config.yaml
head_dim: 128
norm_place: "pre"
bias: "all"
init_std_down: 0.00548
warmup_steps: 200
final_lr_fraction: 0.0
MLP neurons of a small language model. Each row is named by its layer, matrix (up: input weights; down: output weights) and neuron, and shows model dimensions 80-271. Each number is 128 + 24 x the weight over its row's rms, rounded and kept within 0 to 255. Numbers have three digits each.
After each neuron's rows, "fires on" lists the tokens most often at its 100 highest values on Wikipedia text that the model never trained on; "fires before" lists the tokens most often just after its 100 highest values on Wikipedia text that the model never trained on. A number after a token or word is its count.

L5.up966:100160177136137106111105126126125095127129145160143140152098157134126092136124155148084116115128147110103140117128127126100165110147137104140158148105118176175112137124124139149164105134153119144092132153119138155151154102156143106135130100136107156104126128157130147144142117128108109123109115147111158160127129081105142105078091140173133174150105123129157136127134137140150120117151105174115089126117154126105113167106150116124149092114165089115151147121106140107107114158151115138127178102112133096163105147156158107131121157151157190108128122140092092125122123120079111132
L5.down966:127196121138161086121104077104131121114110123137107116127118138119110155117108138114150111143141173092129131112112138125104116106137109153150081193112164134159135121120116130126152114156137080152131129126147167133114122123135082135141105127125096118113080121119120108150132131130136135144108120188172116151151109120134109141154094152138117127120118127136109115137137110106109127099143100117115157108144133123097133175119103077129131138076135120137122127128117165142124117101136115121143179155116097154138090161112151134138148102101136158156118152142150088119082127161109134126
fires on: "\n" 68, ")\n" 18
fires before: "-" 89

L6.up987:143116128138138133131145155108155102138114107123115093106136169181171118152097169122174113106163130119174143130121098120139095130118109077148139143164110155127117125092100114100123082166144148143095135127104171097158084114129111109132129134115116121112136141107138160088105134132178108152183151189148117150135084160102168108101141136134144157131139126130162109116139135141178119131153133162142126097140147160111123154143114147125116127125134125130141101115139110103155185135112157138157109164125111135118150140157140165127140153123138116108142103125109090132123134101106118133
L6.down987:112125140163147107124135115135122146089165094134129150099153134138149119124091149170132127167107134124062104128132166129109091159152138141162119139084100138125163117134134090118130125157119116163158175107108112152109140157139117114115119137116119081101139142152136071129090129131116122144111140134117148121104125106133142144167145116087102141152139102166114130143131072106095115170138118136119136138144112145122121145128136175125137082111150165127173174135160117132142138140120074135103089126139113160098114094130137118110132163123103140153115162146121115108132148122098162135
fires on: " |\n" 67, "|---|---|---|---|---|\n" 4
fires before: "|" 74

L4.up1461:082128150170100127126129139127149116122117149132104107154164118132167117150150120107144167102156097125141094130138156087145141098089138122113106139119122117164120104161103123133138091097140134115119120118086120098110133113118125143113140179137093104193145143136156124159074094114104136145105124127073122114159130088147151102124095108114121138135149153107126134143153129117128140119119119152066120125111113144094135105135144101125191103098122096128095167132128111147142144123165118181110120153101068161069127099092104126161094133126121126142121097119162155109099092118171154129
L4.down1461:123132114134102128081098124152088125126114135120100142201113059136092091084134131112145138153129115147107123145153154114103165140127132115113084064145100128099117130132164160126134114111086125139136135080117085155142121155141148122139114097104123158134132092163123167116124101120162172127159117132115109149134112139105172108151139120099153191150162129100140093101158127129163137124149145080086157126082148145083114140135108134100158099050167144096127107115142092147080130139133117149092134154123152159124138122093099136083142071154122143135130136089099117132131114151113121114
fires on: " |" 57, "season" 7, "%" 4, "12" 4
fires before: " " 89, "." 4

L7.up1387:141139173125138127164143090116136132115148128100150145123141136121159137110132134123141135117126187116158162122139125145132104113163151125141102138113118112128148146105129146155121108133128115142139133170149161111123124116125088122155095169134152105132144151081110172185070140113152083118093131154157103110160099095115126135140119111161127109118105107164163108167169141122135147091075121191122119123146133090152112099130122160138105163169130135135086139152131146122152123122140072130140145127113114185147115153092167118144117165108165112124148128143088114132128126157147107147
L7.down1387:062120136128126102108151131136130131131135166087141152128153099101163118135144130118140127129087120102135153132155107145148105172093100114139139139099055141136180129146087135148137074150107130105134139098144097141108115138110112150092137125097097140162144100080097090146144137126095108146134121142114120157154167116128121107137142117151115098144122105118146154138162111174125171118086098180158119158112116122103145135155153161131122138146129117137141117140124096133124126151148142164114169092160098150134184153112143157155138087122167084158112160116154164130139135107157120113
fires on: " " 22, ";" 13, "20" 10, "." 8, " (" 7, "19" 6
fires before: "19" 23, "18" 14, "20" 9, " W" 9, " D" 4

L4.up442:121147080122097162128144173111128134102132118148125135141163126136138149152128102127141139108105143101091142105100134155102093053134137107124105133079130116162122129117115110146126092126152107141121122178143131164151117177101132126138095133149148134060094146106106140078133141113113100132123150152120135100110074123120187143141161157138133099121132055150156085112109154131148130131126160142107123145115105130132092085079105122105082080146122110131124112120136143122124131096147138155109135137124097127119135150130161110189130147106116091170111132124181138107136170131170127168
L4.down442:127130143140116142122117141105108121119078131117179125150120138116134080127085129115117115128110161100070160105137131082152137106125141135100159146120140126148086128130110147101166053118139149115121145145100174113126144158076143095116124154137116121109116114129106091118089106089136118117174143165160117098137106121122174133126141095141155117113129143145136127140162148114137132085126128172115149157090097139150095098120104167136139117165137145137146141126122124109141122133117123089104105135117115145114152112150122085153150155125159120186176128143141107149141142130085179157
fires on: "," 60, ")" 20, " there" 12, ")," 4
fires before: " is" 20, " was" 17, " were" 9, " and" 7, " are" 4

L5.up274:118151124092146129111127153116143098128127150124164175147137137094133137072096136129134109095106118116145095164134103113190097138111126126129134114135100145103114154127144123149137132107147103127122138145103117118139139105152125122158116120148083125138147140118108132096147119127188088166121128151137111158148084134105102077106137118157098107146120128182091154108129097096135116150085128127129098185099102115162152102132108146118153149174112109088138129073144091102099143130104133174158137167090181148127114144181121147157125129142146147116149115080137119130101124145137150095
L5.down274:118107135156125100134163175127119127114165100134139108158122097158147097133147099114139140129122110118119138124105117141120133142114086129105120179104162122127032116116145130088154147095099120153103151128162145124109155143162095123104104101136126152128149150144146151152097095118118184134095128135155120147114135114110149117103114116156103144155144116157128139096109173174147107108128091131154111104114106130130089158138140138129137100110135112143114129137137128135128150140140147140159139100087131153124138135121178130155122129116128122154125101146174155143107159091151101099
fires on: " " 59, " September" 8, " April" 6, " August" 5
fires before: " " 33, "20" 18, "18" 11, "19" 6

L6.up1475:149129112152146092139083145183108140098133121163161125127153102146142128112191177149121117158106080139101126102141112107141147154172104089124098127132117123102130128147135127143092110116110150094144110123119118167133124133106130138108085113115168153119093081091131112140150151175139129127155131146113170100134115145114126131128103138083164130119117083116124116161141108156169132138135084159106109157126151139131121165121154079146108179138128128101114118110112144116136142145125140093150150110142110110142172134144142125106150100108131156122134122115128115092144132125114122152
L6.down1475:112144141107110119147105083083128090133118121115146126148093101149106125123107085128158149096105211101154120115120122184146125135121153127112171140144118151120107078140148110142174088133180108120096161164100114120147141121106102147126134131127119144126125080141111126083073120087155109118119147129114118160149121160117106157094139137178077109127111126148191134124123151133097124136122130094111135149135135089115118093093098157107118098185145140141157103143147130120098132099134160148161120159087129144172133130126084140115150134120103153177150117097109133144115150109185084117
fires on: " |\n" 51, " " 7, "|---|---|---|---|---|\n" 6, "|---|---|---|---|---|---|\n" 5, " time" 4
fires before: "|" 67, "18" 4

L4.up664:122121119097143132118102157152121115138171137123087141103146141106108141152117130121131121122151109162103150116113172147091127144145098103152106140102103128115133158104141092159131133162117119138153117107112112108184151136119131178110108138150122137107104106110107119132112140137099152147132122110120085144071125111096160140156120106151155132137091152099120131103134146146091108169120167183136130115127119124094137133081117088169141158175122135115178125116134146158090151102145120134124170101100136127082097116090102088142161131110126134103168146154158141120131124108121115192
L4.down664:119139109114129162166132128126105125124118098094172148145144125135144147097101099129131103137102141107146093085144104130125138126147143119116154105133120174164108122152145107114116107119129146143086136114129161146113114113097157099118135142123130120091148118141043153132151135088130122119119124127136097142153102093121159088092137140170118127155137122117098148163171167099147106150102107074147154156117116111142171110151126129142143139130135108137149111120173161128132171130101129127074084130116123120122106065187145149102143144164139147137104139087145140088143151101136157120
fires on: "," 50
fires before: " " 63, "," 4

L6.up1483:144109157090109095135096167140139092110084137162114085101110111121125129096154166114141128147086133160123151094119096139139179157147187132173135134084130141160112118113158142120127135125156125161127143134085128120089163113136125131146108085103158098111093145099060129095142126111118116155126145132142113151112178136074133138082120160142107154149138152127173108151148171121124163164123145105147140161145112106112133161082115095128112145157118127129133126116149111129135098102122147167145157161102149170093120144129119148119162094162166113128110125084176094117175130093137123126
L6.down1483:179131172166148121140131186119127132145099094109153114132098158113153101121127161147131102181116148109113093169113129100147088164162143112100118137150142158132128090127147099149158184128100102114167135136147143126116085160107128119059100152099123129131174087119122137118118101125111130125138096179136114130158141120139123145127180152092137156119137103165133102118155134129090089113128136115115162110086139104117145108159110129096107139134100200126147088158145122180097090124108132112131116130111103137167087139139120145110155064122118137134152125114122144129097131150146121138
fires on: " |\n" 46, " I" 7, " follows" 4, " to" 4, " by" 4, " in" 4
fires before: "|" 50, " of" 5

L4.up679:150123087136098127139146108166131148139144120145116122093173126116154138176119160138105137106169124075099117148142141111127143122135166133161125174116159134146121121157171158079125157151123157120135132098122134132148091096177122177119123138167134127099127151092103092144146120125156154148102146095137174155137080097121154083092152179114165153094171126108107098125158119110117081157116144087159121149161111137102121135154112134119139092138162084106145139138148109134169116135126112112154148126141130119162100132121126148118084133164172130107122102138182072118100105164098136110
L4.down679:101156076126123169108158133151125090117123153124147165118126120145109166130107095151136142151122127122158181132145103120126109165143143127081088116142127108129152160092116144162094113105078108114093138161134132110117124128142150125133126113106153095138113174150091128100114147169103126121135104154128117150113130133148119139146130123148087120142150114123131134136096116140153139107085123143117133131166116114124093126143088169138116164067102108141085114179120121155125120127125186143152161124144100102114127171134114180137123127094070116101107153112109146112130155100125099169
fires on: "," 33, " " 12, " (" 8, " October" 7, " February" 6
fires before: " " 50, "19" 9, " he" 4

L6.up1289:139139146079085146153165115110116142144160170123102147154113133124136139162107112116122137162116110177109182088124141103152097150126147120116175110166138139148106120151117105123135108101060146110120161113115139117135113099162130152143117189136137137126076111112145129080119132138108145097125147076117108119150189190159167134128172124134126096098111163119139115146113116159176150099138076171151119099122111117136101118091119100118132115113112081138137151172154129139095139140111148129159147129168123147115136138097119157069117108114115118124092132167127144112122142141137145173
L6.down1289:120122117115122130166136167145115128126137208096154129152139106104071118131109127140140078135139138068187132139124109135109145157146077108149129148091151117138128145045110111125130128150138133118144153125183145134135110110119123138123134121112154166166143099116138129156133151089138089159132115119142120140140145113134156120107117114139133097133187141144182161107123137138128063096098144124123118162112115152144112134137109156175108134122150135101071113147171146099128123090120127126121140136170109084181083101131136119135125131120139153083102139084139105121111136086083141103
fires on: " |" 23, " (" 11, "born" 10, " from" 10, " born" 6, "UL" 4
fires before: " " 42, "born" 7, " ." 5, ")" 4, " St" 4, " |" 4

L4.up1325:133147156159071122171143110133103125142137150134115136138103111134130174148122157096135119127096103115152106175097131130131160123161177144141142078137131150098142135091135118107120117162082135131122126129164077129072157123141124125165119086126105104180125122175144154109117149125093164176135154145126123130080107201110067158168124139129108143090131172138131098170104091117123086122176102126156124123108139128111117120151107090195145122157128092122131120168118131152174126169121143183147130162083101124136122154156140164106156136125173106131147119157141128127129105143114109133
L4.down1325:111092127096135112105152138099144080112115144113154123120083092094127112153124155124097149132110163091157112092155130125146145128107130153093155205141141076121127135144167140131159157134163108153103108088095120110149146129129132163155103155119143167158114100070106119122147100143140127095147131116141142118139127147142166126156114161153125123130153137156154144153125191181117117111119133098085108112132114131100177127115137145129109088094150157077117088113161168147110129110142121108138108078147130109110115131138104109123099104165119161126111128046095072124079121134105126136
fires on: " " 32, " |\n" 30, " (" 16, "\n" 12
fires before: "|" 30, "-" 10, "20" 8, "2" 7, "1" 6, "10" 4

L7.up672:084128106137174149120170111158103104088115115144115128125145113103129085136137146120101167122133079118119115143149135111152143071142093116103136096127172131095122126140118148157112069156145156117093091181112151121110114148069145137125155100152135136140122214135148137148115127110150165102160130163099171147157160098137128120101124085114134132148120141104125136120151167168128121132144127178154104112140160103095183174114121128122146162130069133085137145111146119099104133117146127101100183127123153116091123094128088113107139117106124157150081113123124127096111129190152138140
L7.down672:083128126153131140073125135168157161142148136112105142120145133130117130121143175174128139134103155130114163126120151105151135118103129100146128132125131137137175145142144141128119106112161160095134119095161123101101100132118161139165098134129116157128110121108080119155175154156127157105103155133129133120150128116103131132152100099103144107168164133083126097140106107189114126160122131078149115114117180154141142098107140111167090101160087146112102157161129141106070151119112135142111154151141118105142164110129077117099145107124097152125090118101104105113093111138160092133
fires on: " " 52, "–" 11, "." 8, "20" 8, "19" 7, "\n" 6
fires before: "4" 20, "5" 15, "15" 7, "24" 6, "25" 5, "10" 5

L4.up37:134125144170109100141144131092147152128122145128139115150150125155153096163129136116123131114138111137148173163109113139126132137155188162119107175158126145166110143091110072140138094129100150131082110114103153118133089124115138136129130129112116139179145143095119095181137149124150110129105137110123142136120107085114121125111135087142114094150150124122092111102143139161169122109090133150152109126162158097115179144127064092153123138115083114145152178136104118118184112109111097108155074155110101110159114137108155091120179128097103123134123163163138180144123132131161158171
L4.down37:116119140148122132116130100119152141136178126118073139110192137132136121133118113103089141067118121133123140105116140144072113124127114153126118128169143133166123110145152130186145104130111141112168125048107117138114142162116126154137207152139086118098121104099173158129159127095166126095157144119157095100158102118112138127110130116125152101147178139110096135143121127091087115172142117165151159159118127177116113146170098084116137122120133110160106125135160138110080182131142124140125156188127112118128128101145145106145126161126123111193115134089073114150120125170139120110
fires on: " |\n" 47, " " 7, " career" 4, " |" 4
fires before: "|" 31, " |\n" 16, " |" 7, "|---|---|---|---|---|---|\n" 6

L7.up1174:124165137152139138094147161106129081121135182166105144127104139156120169181114120113134103080119140112084117130104162116139134106143104203119133164098118123131131137115135144137142156140119177144115100106164134155108143128106175126156137107073174088141138104165111103156122139106076141149136181168092146165152095114185148147125137121167116153151093114122106135129150160130167129085134183111094092117159123113127070107108098150112097129167118113126124106134154113180094118125135104118148157175124143136158107130125198122139109111137121096119112162126113098091103117129079134113
L7.down1174:133169175077121118111158113106124105122129143107113148165139150130103146148107161051117090140128123107114152128134144110145130131107096095121129097145146127133133124081116108117131103123106134129131148150151087146102147094107143150177095141120151148129169138093125091106146125134104132104111170120113119134098122120114163129129120095151116090131129125119160196079106140134110138109123148140133126109104159153160114146094112098122143106127117127166147134131148131138103096109150126117110176128146150166164123127152124096174126168087112111136089108101124135173114106121103130104
fires on: " such" 22, " " 21, " served" 17, " known" 10, " serving" 7, " DF" 4
fires before: " as" 45, " |" 32, " in" 6

L6.up1270:146109112094135107123137094110117130124128120125120157119158116160153137142105128122098142164137107091120130139146097107124137114108151126132105137132151098163129147140176131087129101106129174157157143107108194121101118141173109163098137152079134144107136149140143145117143125120208109120113122129073105152148116090118114107133077166164115106139109129130084113120138142077108111122126136129089129118146113106123106111153126114074150125105091077108115116122160141203141136166097090123162114120106084144104109149141151132125100130146163131106146117135166153139106151178152159152
L6.down1270:117113144129142080111145111124088105135180127152118140133106160133114134095086112129152101182133131159099129130119128131160120160121190098143111103132131079125105100125121152135160125143124144172136165126136103125114127176093128130091127084094111138169111139167135145099127170131122134127191128112175141132130123110094115139153136133157135128121152110114123073167111156166117112164107113092123124156139126154104161129107128146093117086150124121132182120154143102147130188139107114136163164159137094118093116101133110104109139131140143195097110137151143107112108158129105118087
fires on: " |" 40, "," 11, " November" 7, " August" 7, " October" 7, " June" 6
fires before: " " 90

L6.up701:113164148152132088099107164096161132157125150115146120124095071117148107120133133161127145089153104144158137118133120133100129089136144120152131159159140178107198144104150107108168132080075116177130111119134118149118150159112127113129090189141109133118107120147144117146137172145169101134130187147144128110144082155118165151146119150110108146132141122111128123141115134127117149078122132096116117125179085169133135157117142114131125150124098133129117127153116101151165136138113157071136145115113098170143160137108116146120108118084159131174112100111144152138112140144102107166
L6.down701:135113179145093140169138154101111154119130112139128108081145115113165114112135144118134116131130141154178112113108138158140129129133134145105125124147135163125188156177116096141126082138124125192143146120120087123091128084114150156128131135113139165150108114145167128152139137140140121116149109111112158165118090142143140131178114086133108134098126123128127179134145115151145147136127146107128068110123167118108154164104104182151138113200131116087097123126149122106109134118155101105124204123137141132133148132157105106120121164087136149144146150115083077145127112113146106098
fires on: " |\n" 70, " " 15, " Won" 4
fires before: "|" 70, "0" 6, "\n" 4

L5.up1327:130147129071115163142114115175152131127130135151122148130090086119109089105176128132159119154106114077087119202138143135127136112134110119120121134117169089131170144137114120134113119139117118144116110128130140170181132090127102124141117134132106133127160129103103151179122112135133168135119091159116148099101150131108143125159136128093173134139166098130113117146115137118136087118121079191119125144098091091139145119130094117070104118139164150163133163110109137110150114124141138130132153145121143148081146134135120093128108153150170154104147097132178119111138126098149109141
L5.down1327:099105127126119113130124189085124075124128121166113104118109102136110076116168121113107129141110092131151086150086076142114076105132122140154089143120162144110120158122124080100128130135122104151150116102187119125117141103169111160116143119133134157131120117120080149138141140087122120122128087119126168094130164111140126127131168131138103116113068134126111090131130124177110122131133148110151113146121134134116159150145124144155136120138122114116101146145152150156159107133144149102150140132178122114135144097136148116143104122108157124113135125153190146116147149147120153140
fires on: " " 36, " end" 9, " There" 9, "There" 8, " there" 7
fires before: "19" 26, " of" 17, "," 9, " are" 7, " is" 6, "18" 5

L4.up797:123154143104152143095151146103114111115141136131144129140154096110173094126164092072121057092166115106140131060098173167098130111129118114139135161113114113132109133110103126136150159102102125156108115138096161140137199158107140148113157161128110164198078141113113090143090051139094175156100179138136137108142141168097109145126096120107140122125113155094130158135114113144134149126141110141114126122127113135132134194158158098127139152133150100121116105120122127118103142123131180145119129120116144160115175159115149155168143139103093133189115134103121142123083135156129148165
L4.down797:145192142105131158112139090121160161134089124157098117152099143126118130142144094101166115140139171098173087106156133139135172127118136134118135178136128152110146135121140187123147090116146183122151151123095108133157119104105156119115099108111129157132114119134098111131108135183098147104124139131138110167140142128082072131135131143143164142173124144131117125116123142138155107186137137129145157107149154159157161116142142143111116105102158097130173138072167100114110133142145102069107105147169153113109139167197165096126128122151136134141122142100143078146070123130154165084
fires on: "\n" 51, " |" 20, " (" 5
fires before: "-" 46, " " 30

L6.up972:157149107124114131110116138168109135145126126165150128117119143128130187124147111149122107106129159106117192050164112125154141148109127126086075140132141089134093162146152108150168144138088152126153112151105139157121165137119104104135112110108094134071116129155146142159164095104099148114104104150142112135162123101109134114154139131142148098113125134127145132123094126145116171116122149191107059167137143135140100152141147119109152127121098109096140091127123162130090125126107156101128098140121104118105158130140130132103129153155143140126137118121149151118137086172158111145
L6.down972:157112125145097149122157133095133139125125144141150129141141113099116099133123114169185079143136130125110141144128065105076150125115149171180113138154115170147163128096143138094132083127122123130111170133159142163150165133086114120151136151093116120122119135157143108095135139135124133140146167115111118132145152145109141095130130129123171132101140145144132158165098121085148139154129117145104209112160137122078130136149102112089116097143109111099191156147109162158164104141124104120119066126118142135132064125160098129112125129144130130166142116134160104098146132144145128107
fires on: " " 44, "\"\n" 9, ")\n" 8, "—" 8, ".\n" 7, ":\n" 4
fires before: "-" 29, "1" 15, "2" 10, "6" 9

L6.up1425:116120112135116142127126122105094131118114097110163143162137141114131127111170095106100163124090118131157130124149104123113111142128141126103112133130141111188156147084157120164107114111140132116119126160115101133105112161172081150089111112157147128107099107139141125101176112110110156158150131073125114127125194111111138142146133143142109112107103115177161123105136111131115157106139085115077150134141101101135154112101093099167141154093153094134148123157129128142143142081150126118156166138103086106128131155119132117139184113139112134126142138102115143143074065119122181163
L6.down1425:106093150145132135135145131143134144105138092165112146130117127104142140153110132109152113172125181119151152118166110123130158115142108105142142109120155140124132100113118117070136104113128105125160134128125184119105127125106151133159099159091112129140121125113141124165092126132147086105152098153093106102145112128139119097121104121145112094169192129074109154139105112126104101145172124170182125139163163116104124146131128085108123104117142167119096165111141147115084146155115178145111098078132160115126136107131100102115131137106116138151082115157108126083181120106140094085
fires on: " |" 33, "." 20, " |\n" 7, ":" 6, "23" 5, "B" 4
fires before: " " 26, "." 10, "|" 7, " |" 5, " Star" 4, "2" 4

L6.up1249:109126099158148154096168133148149133131135108127115149122139127121146166162117153123118097128129106105121120168134119135149108127159114103105157120176158118077175154126177120107114091133094132131140105144133160115112120103121183138156127120149109151120138110120123102127111105154120120122169120144190122119163112117115109125167165152125107157131103093137143071124101100095142130124126100121159103120112110123095126118144080110171143146138106159099148135166110131107104113105145076097107159138118083101083077126151172103133126111128105164128131141140152132130117098125113147132
L6.down1249:141165140114156116167144130129117124166127101123172144134136158116092104126136098103142126121187144133164129176136133112121131150099127159159157103160123136110134159100115165129121126159164137133136132091126085137085160124144168119116118149135142144143157151124101158147100132166095135130127122115140095134126135119137115149153165126155128122082095139167100148146129134158157139117150146138118136085113175068186156130087133121167160115149139098124110109154160139124138109137094103127132068089123142126139156136165111127123115109135137121113112093095100102113092092093107116116
fires on: " |\n" 60, " |" 8, " t" 4
fires before: "|" 56, " " 8

L4.up1533:143097115109127138128145128123140081140105137143153084111139165151145124116165118166093156117107111099149140137129132129134129137101103105182113106146117136113092160142117119091096152133099119160175137125117147138133128114091127158127142142189100153129119152138129163144094097126115132208186167139101139138114161128127150074097135164129164137138120126127141141096104161107129120122142117138141140085115089117164128135154099125141074147112119069115100109118124184135140171106117145154120125113114178105109122168122135120139137164132114118103155122110109128115136126102102116129
L4.down1533:106113149146129153130106102123144179146125113113118097098120075165158118137128096107110144091130143132145084152142126101140143118102178112119121119154119116141136166070114126132150155148128133118133152115087126172131094105084155126143138135092102149111152112125190135136175145109126085111136138083113151122141108102089093115128104125090112112156104133121118174145115138149157172092111131161139118124104120138165118119155132143129142109172146220156169158097156082112142091119123157117140111134137133127131136089119131147134161126147107167148147152168086156148141104123086077123
fires on: " " 100
fires before: "20" 23, "19" 12, "1" 6, " |\n" 5, "10" 5, "18" 4

L5.up964:155144155117109123145136132128152082132132125135130130160151141098125132158155095139131128157076168117165120120096112100183143123099185148126116131130120123144133100105096161147120099126114130119093109134128103133093133127145141130146132137109139107129123126162144158095106108131139122131135085099163147141129065136174162086092175102152157122124137105111126098162139132177156130142133122115101117173140126102128058174109105166115165141148107153133106126150094119108137145093166135150129149090157158127146136114109128098167144136124150122183124120130151108147100154136132151170
L5.down964:118111121135179161104118115103132164153141164127102116127146176122152125155155161109128104118160199138117158167141128129097155133125131144130138084131152102114142173126123173096134102147119122083160141122131157080118104140140118127110109091086169100159089152069122184144125122089105122147184130104136124151077095142098136146121110113115140117133124139144115167143133150125107109124126115140114139156096116108155137123120119125155122137138084108113109149075106116138134103086130153140132155156078167140175135145115050152184102072131157130142150105092117141100144104150130118090
fires on: " " 25, "G" 9, " date" 8, " Notes" 8, ")" 8, " to" 7
fires before: " |" 54, " |\n" 17, " be" 5

L4.up715:143117131152132122137132119112190108118140158117111165133129112092114128106119129094115123085117194117183115165105114104114131144128133142119158123153124178135103129118179113081147133132101165133170147133092115086101121059118111143181140100126122141132113108156111150121115144149130158114150114146097132115155129144129148122103063136139140103145115082155144087112168110122109101134160110127115121130139151096104116155103136145148157175111111146116089110124165105113140167132109137093124093111110101100115123128136139106134141110141121129108123140065126149149108117146123138146
L4.down715:159081153156144125126115111098148102111156131135136141138125138118127148090086144104137140152163165135118108134139145153139123123111157122123172130113141099171124108152145148116153125142091114149140102101083112088175083106091116118088120106096159146111146118164087118077080131134139134139138123146139130130124148145137160138104119119122119107111092085179124101136147104132095110109146165141120135162143107119161086148122129118150105087094163163114180120127152096098122135169102095101093132152106190092101122079162168114122080116107110115097146118125092164134145148166117113129
fires on: " |" 35, " of" 15, " to" 7, " " 5, "ing" 4
fires before: " " 51, " Swing" 4, " $" 4

L6.up793:126132100103111156113153115116122129121149135146154107146109140118173166122136106133103120099148151120110098124159117137146114125126104097092113112102089097119125191110111094123119132093125110127119126141177147128133120117132118121117179138175153136079110155158175133100095133122137143136128153124128133088137161156130155131123149116129128141123149129133144127088157152083163116067123121121091115127155133134111139118130125117148080074135125114133158143096137171138102122053155142119147134138114161124120130088091152113157138106163126153122085129111119162109100108128099100089
L6.down793:121103138097145157157131123095116110139148115114107125128150163117107120164162114153145098148148154122129116078098123119105103095149128105106139069150126124125148111099141120110128099156141079114141112097133116112123138074127145143145126132131066125136163134122127122163113147160144142175119098133125174131127109123157097129157066141146140140161126128099137170104119141119122145153141096152174153117137126120151082153109137137141095118125125189135131108122137109166136146109173123174126084158124111133108118091136128102136159141154087128099092114128111141131110135103082108094
fires on: ")" 27, " MF" 15, "." 14, " " 7, " DF" 5, " FW" 5
fires before: " |" 41, " (" 6, " |\n" 4

L5.up290:164135113160143078107195102115127141127130167125119075130153110152178174181130150115183099092125091139126128101100136138104131118092147113130094143126113118156130112134095180131110116128130103096161142151100123124124172107107156096165142133137148137102115177109108142108103114127139148140155142108109158110157078122139126105070125126143166123137134143107062114160129088124124102166148124117104120166142134125135096109105137107079154123144138119101114106118139134131091138148100151147115165129130140090158134107175138130160082119107134143135125117170102089158143133129153155107
L5.down290:117130087152124083161108089132142103108125152148084061140133114150131150114106150137155110131115098133144126150128134169086141124120102123125120113100131133188113087083112140113131149114116145101096162122134131135073108131101146081151126084082129107114162161140152098073148080128153142142141163130130121127134154162131140117127102156131158118179148082142125107146117096095141114156131125146141142140165104111146119096144163150162150092147164100128139126144152114141125160145109133117116156168118091157178143101136130140137109153126137170119139069166098091135133088120126166137
fires on: ".\n" 42, "\n" 10, ").\n" 10, " (" 4
fires before: "-" 53, "ent" 6, "The" 4

L7.up861:084147147097082170133092156123162101115155144115173118144127109085106147110155128141113130096096122094105135119117153132118143138163152130130132124163096119149121160116154183089093147130088118137069119109107101084109151147178158139091151120126121126118157160158136166081145107121154152143148131167142176140140131152129143163143144136152128096150130154184104084111103152131144159091126115097154110133137079133116130106124101109136136092113098135112148133128144153122117104139125154109104147123119155069119145171124142123114112153128112110099085144143132196063123118121088141167
L7.down861:096115104151115182147119130145132072154153161113160117134121139165143132116105123097117117107165161119141144109169115121176104113127152088103118129094156146117115155128098138143128078158060116115075146089129149156129151130102151159143083129115133106170132112104115144107063113132141075113146126126146142102176124155103115111174126062103115130136119111144167119154113120139139125154144123151124145124119115147166118123154151145139098112153077124130137112127123143117137131105152133105144081141103108135091162109125094151139134114122118160137145135137143118123119129123125177114
fires on: " " 90
fires before: "19" 58, "20" 20, "18" 9

L6.up880:155108140078121141099112121090126126123093130120142135155106112182145104158106086115131114135171125131137116131176109110119140160157101076084131105125113135142125113137182118131104119139153116139171127114107117165141155131144174101124164184092091159097101082116124103126136095137127135129106108132161147152153109088137166091144157111124134149168133110138129137116130123095092103090144113135167141144141115183110122157135164140115127157156141142145089176124148154113085099132149149130115122119142161152105156129100137138132098125132122107159150122104097123125130118128114105102
L6.down880:117105150200117150153167185093118137130134142168140181124143112170133089132177112088095136138147049129134138150108102127138124150152119148121152126105112138108089140130088127125132116147097129135077132145130096126131135127148156150115170155133082148105116119124156110132079119147147175182117129137089138113091121129141156104121125080108137126115116137126117176155094114134137134101141143103139133098107119168124173089138132121122111111143143113112142145100156173114148080111132114166127137084119154121101145126113105125149115139101110096114126125098115135096119113127144140117
fires on: " " 79, "–" 14
fires before: "1" 24, "20" 13, "2" 9, "0" 8, "3" 5